Weights of a small transformer language model: tied embeddings, 6179 steps.
MLP neurons of a small language model. Each row is named by its layer, matrix (up: input weights; down: output weights) and neuron, and shows model dimensions 160-223. Each number is 200 + 30 x the weight over its row's rms, rounded and kept within 0 to 999.
A block is one neuron, or neurons of one layer that tend to fire together. After each block is what it responds to, as a language model described it from the Wikipedia text at the highest values.

L2.up126,247,196,180,150,207,161,186,208,169,261,170,225,148,253,205,211,209,237,216,162,205,216,186,168,172,200,157,191,183,218,207,160,233,164,195,174,226,191,149,153,194,192,179,205,190,195,202,218,225,195,240,209,250,221,234,135,210,192,185,200,203,177,246,214
L2.down126,211,271,178,268,163,193,209,246,189,215,248,217,204,210,227,239,277,232,185,192,238,227,182,140,217,185,181,225,255,178,156,178,184,149,162,201,154,208,214,238,212,151,220,191,222,181,147,195,162,224,214,174,161,272,217,206,172,182,207,205,193,208,221,210
L2.up459,175,238,210,153,225,209,169,137,223,149,234,239,208,217,220,176,170,173,197,201,211,236,214,201,216,201,238,184,212,222,235,239,199,172,110,179,201,276,187,273,196,167,182,175,182,165,176,161,260,243,193,200,200,234,195,203,170,159,176,270,177,206,157,155
L2.down459,230,211,186,232,191,180,197,240,154,157,280,178,235,212,72,208,224,172,229,202,235,199,200,197,208,126,167,185,238,193,226,196,226,174,170,183,155,222,224,195,175,183,255,225,198,173,207,230,226,210,137,183,179,204,219,221,194,230,207,189,196,198,176,210
L2.up647,161,194,182,203,185,238,212,212,213,167,168,221,210,180,225,243,172,181,129,264,245,208,186,216,155,146,161,157,237,202,198,195,190,148,191,170,162,186,215,181,258,181,181,193,184,223,182,227,198,255,208,200,176,213,255,168,236,229,212,168,202,163,244,137
L2.down647,179,211,254,210,206,162,195,222,214,180,220,155,199,211,178,184,194,229,257,197,130,210,169,178,200,161,219,186,191,212,160,193,198,241,197,196,263,191,184,160,224,201,205,172,226,220,169,185,231,170,154,181,212,203,158,183,149,203,176,200,231,212,204,190
L2.up752,216,162,162,176,203,235,181,259,197,229,211,191,178,245,207,234,254,180,214,220,199,209,182,229,214,208,184,149,190,231,220,186,160,142,171,206,212,159,221,164,194,212,211,198,179,214,189,189,194,152,232,142,193,229,225,175,228,223,264,225,164,164,193,161
L2.down752,191,168,189,262,154,168,177,206,240,222,193,230,196,190,224,202,187,213,237,203,186,172,207,183,220,230,163,193,188,180,211,175,186,118,191,187,152,279,143,164,252,206,207,209,160,243,156,171,211,177,192,196,208,240,191,186,175,215,184,232,181,197,186,217
Responds to: Numeric range separators

L2.up469,208,253,150,158,173,191,219,175,202,267,222,186,163,204,167,160,184,246,191,210,180,175,232,187,217,183,222,193,188,224,130,229,175,160,249,224,204,238,168,171,196,187,246,203,183,223,230,201,187,224,182,218,180,203,223,203,191,203,197,258,254,175,219,246
L2.down469,207,142,206,221,227,246,192,213,247,208,197,225,225,190,211,224,153,209,202,185,192,210,151,246,218,203,171,226,251,212,194,237,167,162,260,197,221,189,186,158,198,240,167,192,239,221,138,211,163,230,207,191,203,176,235,217,160,255,228,227,240,162,170,166
L2.up530,205,217,152,116,215,164,239,153,138,195,200,189,260,188,244,166,219,233,263,219,204,199,185,222,208,170,167,199,147,194,223,224,222,171,165,251,146,210,162,174,182,187,182,206,153,213,216,232,262,207,188,227,213,255,189,212,256,173,226,207,183,178,204,173
L2.down530,214,190,198,228,205,218,195,159,202,215,183,244,221,203,171,220,207,202,178,242,170,146,176,158,208,164,199,206,188,161,207,183,206,242,188,245,197,198,237,226,167,261,181,180,181,253,137,194,274,191,185,272,147,236,257,176,222,198,188,142,185,153,176,203
L2.up555,233,200,160,190,196,198,190,184,186,209,195,217,209,187,183,205,150,237,149,207,214,204,186,209,162,188,222,229,143,192,207,236,250,177,179,279,205,203,188,209,193,129,164,120,204,222,225,249,188,187,218,197,163,188,231,208,180,157,179,253,201,232,194,172
L2.down555,217,222,205,189,241,241,176,162,213,207,244,215,192,211,261,149,135,253,148,201,158,211,169,257,266,170,219,183,203,227,176,147,205,188,239,202,221,216,192,157,192,214,176,192,155,191,244,228,239,155,170,163,175,161,184,192,191,230,294,219,227,205,171,185
L2.up888,231,150,197,215,178,275,231,194,220,215,161,176,239,220,206,152,171,209,177,147,214,173,210,146,192,177,200,208,156,217,173,218,228,190,232,217,207,168,221,191,213,190,155,182,170,198,196,234,218,276,173,191,187,205,201,207,165,190,187,134,176,257,218,245
L2.down888,231,209,254,207,201,191,245,217,208,221,218,167,200,169,171,229,220,209,213,200,182,239,181,179,224,173,228,234,188,214,231,167,192,232,202,148,125,195,213,121,175,195,259,221,218,229,194,186,206,151,198,178,226,186,200,164,176,133,247,184,207,205,181,191
Responds to: Participle endings before prepositions

L11.up332,209,198,179,167,194,192,203,129,214,199,215,138,197,150,249,213,145,213,146,187,159,176,208,204,224,188,221,244,212,213,183,244,196,193,189,249,209,196,187,213,181,205,161,164,157,204,252,228,261,198,155,200,237,238,211,104,201,237,168,228,177,221,197,190
L11.down332,251,229,157,227,184,173,213,179,220,270,178,193,219,154,199,144,148,232,134,168,209,198,185,206,253,196,239,260,248,215,212,190,187,215,262,234,180,252,211,243,168,216,131,223,189,148,210,181,231,216,173,226,214,213,171,148,177,245,194,234,159,158,206,210
L11.up513,224,248,180,221,242,191,210,124,222,267,184,213,207,202,189,222,159,213,212,172,192,200,188,168,190,190,169,162,170,166,204,202,218,148,200,197,211,254,155,172,216,189,202,180,175,209,213,216,256,189,169,216,166,219,185,206,220,219,170,163,204,207,210,151
L11.down513,139,187,224,192,158,179,209,219,168,200,181,200,158,204,217,232,176,203,164,220,206,216,180,219,192,186,173,217,216,208,208,185,247,226,192,281,221,208,166,208,236,206,177,201,168,212,167,201,147,202,183,195,203,135,199,183,232,164,173,257,215,173,195,217
L11.up760,255,192,165,200,281,203,221,158,222,256,153,199,213,195,195,194,181,171,179,206,204,209,203,193,207,134,186,184,176,143,147,194,189,215,198,173,171,200,177,237,174,241,208,217,199,267,210,209,209,192,164,144,209,194,182,163,206,201,212,198,231,187,232,204
L11.down760,264,179,222,237,207,218,195,158,202,242,194,203,214,153,198,201,165,236,148,203,168,202,202,264,196,144,210,196,203,227,231,162,172,248,246,252,238,202,219,175,163,168,176,175,188,207,257,212,192,222,204,210,197,140,158,259,278,201,201,172,194,246,197,178
L11.up811,233,228,199,168,225,233,166,200,221,233,160,212,208,178,199,189,225,164,210,222,238,224,181,193,174,160,189,178,171,163,157,171,190,216,125,175,212,171,232,138,182,212,148,233,174,273,256,164,202,195,185,190,157,200,153,278,207,174,210,199,222,208,189,229
L11.down811,266,160,138,206,202,176,265,207,211,216,168,214,204,156,169,220,216,209,155,167,205,187,168,229,209,194,210,188,244,178,207,209,175,193,172,241,150,257,168,198,167,183,235,169,221,147,172,176,217,187,252,262,226,242,164,225,229,195,253,218,205,172,198,194
Responds to: Verb stem completions

L3.up180,210,180,160,224,168,157,178,162,203,190,205,159,154,219,202,206,178,207,161,236,183,169,215,192,178,219,219,179,171,205,182,241,158,210,178,169,226,211,180,207,180,171,202,270,204,199,227,198,272,231,267,228,209,148,229,218,190,148,198,186,249,227,168,200
L3.down180,192,191,178,220,162,207,141,190,218,188,202,178,232,190,187,224,162,176,203,223,158,167,186,218,215,218,232,169,223,208,199,223,183,197,163,183,240,209,217,210,187,206,174,184,188,245,194,213,209,214,207,258,199,172,162,207,170,212,233,216,177,240,192,155
Responds to: Opening quotes, mid-word fragments

L3.up101,237,226,172,213,225,182,222,195,210,193,176,203,225,165,255,213,200,248,177,251,217,210,223,227,175,161,258,166,202,162,188,186,184,172,185,182,187,190,220,181,134,192,162,164,177,238,227,182,189,174,178,194,172,164,196,144,192,140,213,204,123,203,161,172
L3.down101,221,269,228,195,215,168,171,177,187,159,189,173,221,180,251,204,190,211,192,185,183,205,153,162,233,178,181,176,231,189,160,225,248,184,211,272,217,167,175,182,191,239,251,121,178,201,159,203,192,240,221,164,155,238,181,165,189,278,242,208,264,222,162,202
Responds to: Word-completing suffix pieces